MLP neurons of a small language model. Each row is named by its layer, matrix (gate and up: input weights) and neuron, and shows model dimensions 144-239. Each number is 50 + 12 x the weight over its row's rms, rounded and kept within 0 to 99. A neuron's up and down rows have the sign that makes its largest values positive.
After each neuron's rows, "fires in" lists the words (lower case) most often at its 100 highest values on Wikipedia text that the model never trained on.

L18.gate379:50 49 43 68 53 50 45 59 50 37 24 49 57 68 34 42 25 56 53 50 64 66 51 68 51 66 47 60 51 49 66 51 53 53 45 53 29 50 46 50 44 56 68 55 41 56 36 54 44 48 49 51 35 70 41 34 58 54 44 77 53 66 29 51 49 30 47 50 45 86 46 34 51 61 46 53 50 51 65 55 36 59 47 67 50 56 73 82 49 16 51 33 54 57 37 53
L18.up379:49 55 38 29 48 51 35 56 37 47 72 46 49 44 43 52 55 60 42 54 32 49 38 49 27 55 63 43 44 49 45 79 46 47 46 53 57 53 61 65 56 54 51 49 52 72 47 57 54 50 56 59 46 47 52 44 40 56 51 65 45 66 40 71 40 54 50 69 17 47 55 53 80 50 39 31 53 44 48 71 54 59 74 51 44 57 48 52 46 68 36 41 52 31 47 51
fires in: "the"

L17.gate1094:46 65 56 42 45 55 42 55 45 34 44 59 53 41 36 57 33 39 52 61 50 44 50 46 50 51 47 47 30 60 51 47 65 50 68 48 47 48 71 53 59 55 70 63 31 57 48 55 54 53 65 83 44 65 43 34 48 73 52 57 57 72 52 63 63 31 42 50 55 49 58 51 35 53 60 75 44 61 49 48 41 23 62 31 46 64 58 51 48 55 49 90 65 78 33 53
L17.up1094:39 38 39 44 39 59 46 36 56 35 32 61 60 41 61 48 50 47 49 39 58 55 48 55 55 42 40 39 51 63 49 20 38 65 49 59 60 62 46 71 74 46 77 55 38 35 50 71 43 54 55 58 40 56 57 68 54 62 44 43 34 56 46 54 45 36 30 66 52 57 68 54 50 71 69 54 56 61 53 37 59 62 60 41 48 51 38 56 35 60 63 99 54 49 46 37
fires in: "in", "infantry"

L18.gate197:32 54 68 65 52 25 36 70 37 57 32 73 44 35 48 54 61 54 50 57 59 51 74 54 21 51 39 54 45 44 61 55 54 50 50 46 48 37 55 71 40 53 48 57 42 41 43 60 75 37 44 39 34 69 47 22 51 58 58 57 34 46 62 50 46 38 60 49 60 64 54 45 57 49 59 42 44 41 41 47 33 39 69 61 48 57 69 55 48 44 54 50 69 63 55 30
L18.up197:42 59 70 43 33 49 54 49 47 72 74 56 68 40 26 39 59 55 58 41 70 30 65 45 54 42 59 45 55 39 43 52 51 70 33 60 28 54 61 43 37 50 84 70 47 61 58 61 69 47 46 57 57 55 50 45 60 56 34 37 48 52 43 38 63 61 62 69 42 44 59 27 58 39 55 52 41 50 54 45 63 30 48 30 42 55 56 49 33 57 80 56 65 61 40 50
fires in: "in", "infantry"

L18.gate205:59 47 68 38 58 52 44 34 40 41 53 51 36 39 53 35 31 59 61 50 50 42 42 56 40 45 59 62 21 53 46 59 45 13 55 66 60 40 58 70 44 57 53 70 52 25 46 43 68 39 44 65 38 59 68 53 67 28 40 67 62 31 45 42 49 45 42 41 60 23 42 46 48 80 35 58 39 51 49 55 27 40 44 40 59 40 55 55 46 58 74 40 44 74 53 44
L18.up205:74 52 50 78 58 54 20 42 28 38 53 57 50 57 25 48 51 57 49 46 52 62 52 68 63 31 37 40 46 60 37 55 69 52 44 57 68 53 42 55 43 51 42 53 63 52 52 75 51 33 42 31 35 58 55 47 47 56 35 53 74 41 57 26 33 40 30 46 42 27 59 62 45 71 59 49 68 34 36 41 58 59 72 24 25 56 43 52 27 61 50 38 57 52 67 53
fires in: "had", "was", "has"

L18.gate683:44 35 64 48 57 51 65 34 27 68 32 51 67 43 42 53 47 50 48 51 60 57 52 53 67 74 58 43 45 59 56 58 60 34 32 63 50 49 72 51 47 59 64 47 30 51 36 58 18 62 61 59 47 44 31 36 51 41 54 79 55 46 55 50 33 63 39 43 04 49 47 55 39 53 61 51 69 56 41 59 46 57 45 40 67 54 58 58 39 57 45 50 56 70 36 50
L18.up683:55 35 46 29 60 54 52 67 55 49 45 43 64 51 58 45 45 57 39 52 45 43 34 51 43 53 36 67 44 63 59 67 61 36 47 40 42 55 43 73 52 67 61 36 38 60 49 55 40 28 53 60 29 33 47 53 59 48 58 71 33 63 41 60 74 51 64 56 51 42 44 48 58 58 54 58 47 54 49 64 41 66 56 62 60 55 61 27 48 55 66 39 56 57 49 53
fires in: "the", "s", "royal", "german"

L11.gate838:50 36 57 49 56 34 46 52 27 79 51 58 59 63 34 61 43 51 50 56 48 59 29 51 47 38 59 49 54 51 51 80 17 29 58 68 56 65 71 48 49 56 46 43 55 42 57 49 39 68 23 57 30 30 56 48 70 49 51 54 42 65 52 32 58 52 59 46 43 23 44 39 47 50 45 35 47 65 36 45 41 69 72 57 63 54 38 54 32 82 44 58 46 32 42 60
L11.up838:59 73 58 60 39 73 52 55 46 32 43 43 52 65 40 37 51 32 32 73 43 39 65 43 62 42 58 41 49 40 49 72 30 48 41 49 24 58 47 40 51 50 36 50 57 64 59 38 39 62 48 69 47 39 64 41 54 62 48 43 40 62 46 64 54 52 37 54 48 45 51 49 71 47 63 65 46 75 40 51 28 65 36 42 62 44 45 69 57 60 73 60 34 50 39 48
fires in: "and", "22", "with"

L19.gate611:57 33 62 53 35 36 44 51 38 58 52 68 56 68 70 61 68 60 51 50 53 72 36 50 35 37 57 48 29 49 32 49 53 30 48 40 44 42 40 68 61 52 62 48 40 47 43 45 59 71 73 49 50 33 60 55 49 67 58 39 47 54 38 53 51 52 49 49 31 40 33 29 46 61 56 46 48 45 68 20 62 20 39 35 64 34 47 45 52 70 55 42 46 86 59 34
L19.up611:56 46 43 52 45 36 27 54 41 40 60 79 50 78 56 26 47 51 67 35 58 58 65 51 63 57 73 58 29 53 42 62 61 56 46 42 49 40 45 64 48 65 55 59 47 42 42 66 67 64 71 57 37 49 52 51 54 67 38 58 56 47 54 63 46 54 43 46 28 52 32 47 50 53 46 50 66 25 71 24 23 55 55 30 57 43 50 52 46 69 74 31 49 53 58 45
fires in: "is", "was"

L12.gate275:44 53 69 74 58 46 41 50 68 49 56 61 51 39 53 37 51 36 28 47 47 46 67 50 65 66 80 51 53 59 49 49 51 52 50 64 42 37 61 41 45 37 81 51 54 54 52 60 73 64 35 34 76 66 50 25 37 33 30 45 69 62 42 54 65 35 35 43 47 39 71 44 63 52 60 52 56 39 36 59 29 66 50 42 49 65 32 56 60 41 42 62 47 56 66 38
L12.up275:44 39 57 45 69 45 45 35 38 38 51 54 48 66 34 49 55 62 27 40 49 48 52 76 38 52 43 34 58 63 63 31 62 50 68 51 73 55 50 52 60 39 44 70 48 56 48 39 42 53 53 48 35 63 45 44 51 30 72 60 44 43 55 45 53 52 59 63 54 43 56 45 64 50 62 52 51 59 47 65 20 78 49 56 56 72 37 51 48 54 23 69 55 48 60 61
fires in: "of", "in", "best", "how"

L17.gate266:68 53 50 43 58 34 47 62 41 60 44 51 50 60 61 54 73 42 43 46 35 60 44 52 66 64 59 52 52 43 39 45 36 66 43 62 49 52 73 63 50 51 69 65 57 76 42 66 46 23 36 58 38 53 47 29 33 43 43 39 55 31 54 58 50 52 65 47 66 57 52 43 66 62 46 72 65 54 53 39 44 43 73 61 48 82 69 59 44 29 59 46 48 63 38 56
L17.up266:45 67 41 31 48 41 44 42 52 62 57 58 54 47 15 62 62 49 65 34 32 34 38 35 46 35 48 40 58 75 58 47 47 69 40 78 64 35 50 50 41 47 79 53 49 62 30 45 36 47 57 51 57 68 32 41 65 42 48 53 37 48 72 37 57 56 39 53 69 49 54 52 58 54 37 54 51 62 45 49 53 55 50 49 36 55 58 52 39 57 56 55 46 39 37 47
fires in: "in", "the", "performance", "its", "by"

L18.gate496:34 29 28 50 36 70 36 42 41 52 25 43 47 45 32 52 43 32 64 63 41 48 32 26 61 50 55 45 48 45 46 41 45 29 67 50 60 60 32 58 35 43 36 61 48 47 62 70 46 64 69 52 40 51 29 34 78 48 44 58 57 48 56 51 43 56 47 65 56 38 60 42 57 53 49 39 56 46 54 42 28 39 35 49 61 58 46 46 31 61 64 60 59 48 45 46
L18.up496:63 52 48 37 50 55 61 37 55 64 44 28 52 61 46 62 66 52 36 81 43 65 43 23 34 49 38 61 38 59 34 56 45 46 41 66 52 66 55 40 47 47 37 36 52 35 92 39 38 66 27 57 48 64 62 50 60 65 43 41 65 53 65 53 75 42 38 58 60 36 71 65 50 58 58 54 32 53 58 41 54 36 71 52 45 35 29 69 61 35 66 38 27 32 48 33
fires in: "to", "and"

L17.gate771:52 27 46 71 60 51 46 51 43 42 46 86 44 47 60 61 50 54 47 45 48 33 39 61 44 77 65 49 39 22 48 53 45 52 35 57 26 58 38 55 44 34 43 45 35 47 44 54 57 50 53 59 45 54 46 65 47 44 56 42 65 68 53 51 56 52 32 80 42 44 35 48 42 44 47 32 53 52 71 49 55 64 59 22 39 23 36 52 46 44 51 41 40 48 45 65
L17.up771:45 40 58 66 51 56 58 56 81 34 33 65 67 57 52 53 48 56 61 68 33 45 51 57 38 63 55 52 39 30 56 61 67 37 44 50 53 41 52 44 52 42 54 41 32 53 24 54 45 57 55 32 60 34 12 70 58 59 56 51 61 67 54 54 52 34 36 56 55 55 52 33 42 45 41 27 59 43 41 39 56 46 67 33 46 52 51 47 34 70 50 60 43 71 32 61
fires in: "to", "in", "returned", "of", "signed"

L11.gate369:52 49 48 46 47 73 35 40 59 55 62 56 56 63 48 53 41 50 54 57 61 21 60 57 50 47 40 35 42 52 41 38 44 39 39 44 37 54 35 61 69 45 60 38 61 61 60 60 38 55 20 62 50 48 59 58 53 53 33 43 55 59 42 70 68 43 35 56 50 39 63 26 55 49 34 27 29 39 59 35 60 46 32 70 39 75 35 66 61 54 59 53 63 43 60 60
L11.up369:62 43 52 36 47 42 70 39 56 50 40 58 57 62 50 49 67 51 56 40 50 56 51 74 63 50 69 52 49 41 47 46 50 55 56 49 83 60 36 47 60 64 70 41 61 37 50 50 65 70 68 38 54 36 51 62 30 63 52 34 54 43 73 68 60 42 40 51 66 22 57 44 54 42 49 45 49 40 44 56 57 54 66 62 62 57 57 36 43 59 59 53 40 47 52 50
fires in: "an", "of", "according", "to", "by", "wisconsin"

L12.gate841:44 51 63 52 53 68 52 30 28 29 66 23 38 54 58 61 61 29 41 65 71 56 60 55 47 60 50 42 56 68 27 42 46 27 63 68 72 56 52 51 40 44 38 51 55 55 43 48 45 46 31 61 62 59 32 47 44 41 59 57 39 70 45 57 49 67 44 45 47 73 40 49 75 39 46 56 41 56 55 49 48 45 42 41 56 36 24 43 78 36 58 56 49 33 43 50
L12.up841:69 41 37 77 49 61 44 64 43 56 42 72 58 27 64 42 66 65 42 58 47 43 41 59 33 27 63 36 52 84 75 52 44 57 39 70 54 64 56 52 57 49 50 43 35 66 39 49 58 55 45 49 64 54 55 58 53 60 57 50 51 62 41 53 75 23 52 61 49 66 52 46 68 65 25 52 38 45 48 56 51 31 53 57 64 29 44 34 46 38 52 61 29 68 48 42
fires in: "of", "than", "from", "between", "by", "to"

L11.gate59:45 45 55 49 52 62 45 39 43 33 46 34 30 60 66 55 66 63 13 52 74 56 34 35 52 49 69 40 41 58 49 61 48 46 40 57 68 51 61 54 53 62 59 56 44 50 58 45 51 54 23 37 28 44 41 45 25 36 52 57 50 69 47 53 57 35 46 67 34 36 52 59 55 53 54 42 60 54 50 45 59 77 56 79 49 48 44 60 78 41 20 62 34 47 48 37
L11.up59:41 40 41 42 53 47 49 55 56 57 20 40 63 57 65 56 35 66 38 60 37 46 62 38 49 54 70 42 17 46 51 54 62 63 50 39 41 54 40 36 62 52 57 52 45 62 49 60 45 53 70 42 48 35 28 44 49 38 41 56 62 26 71 52 31 44 36 73 62 46 66 57 47 76 32 70 62 56 38 43 52 39 37 34 51 43 52 52 42 37 53 66 61 51 67 58
fires in: "from", "at", "the", "to"

L17.gate317:84 65 66 60 64 52 65 69 42 43 50 52 42 67 56 53 31 49 52 46 63 45 51 44 57 54 75 55 44 44 47 52 53 36 53 61 43 52 49 56 52 35 52 55 38 66 40 55 50 48 48 54 38 41 53 51 71 46 50 47 67 40 63 44 34 46 67 37 55 49 43 43 49 51 40 38 57 35 54 67 76 31 36 56 34 36 40 75 53 54 45 62 28 59 48 30
L17.up317:62 57 45 64 52 51 57 62 41 42 52 64 60 42 43 43 55 60 54 49 24 42 38 48 38 19 44 42 26 29 52 36 63 36 50 46 63 44 51 44 51 49 65 58 47 45 29 55 42 49 89 55 32 27 39 60 24 39 57 48 43 47 73 54 63 44 52 51 60 37 61 52 41 39 42 33 39 29 58 27 44 40 39 51 61 60 37 51 79 79 61 46 47 47 35 41
fires in: "at", "to", "was", "under", "were", "in"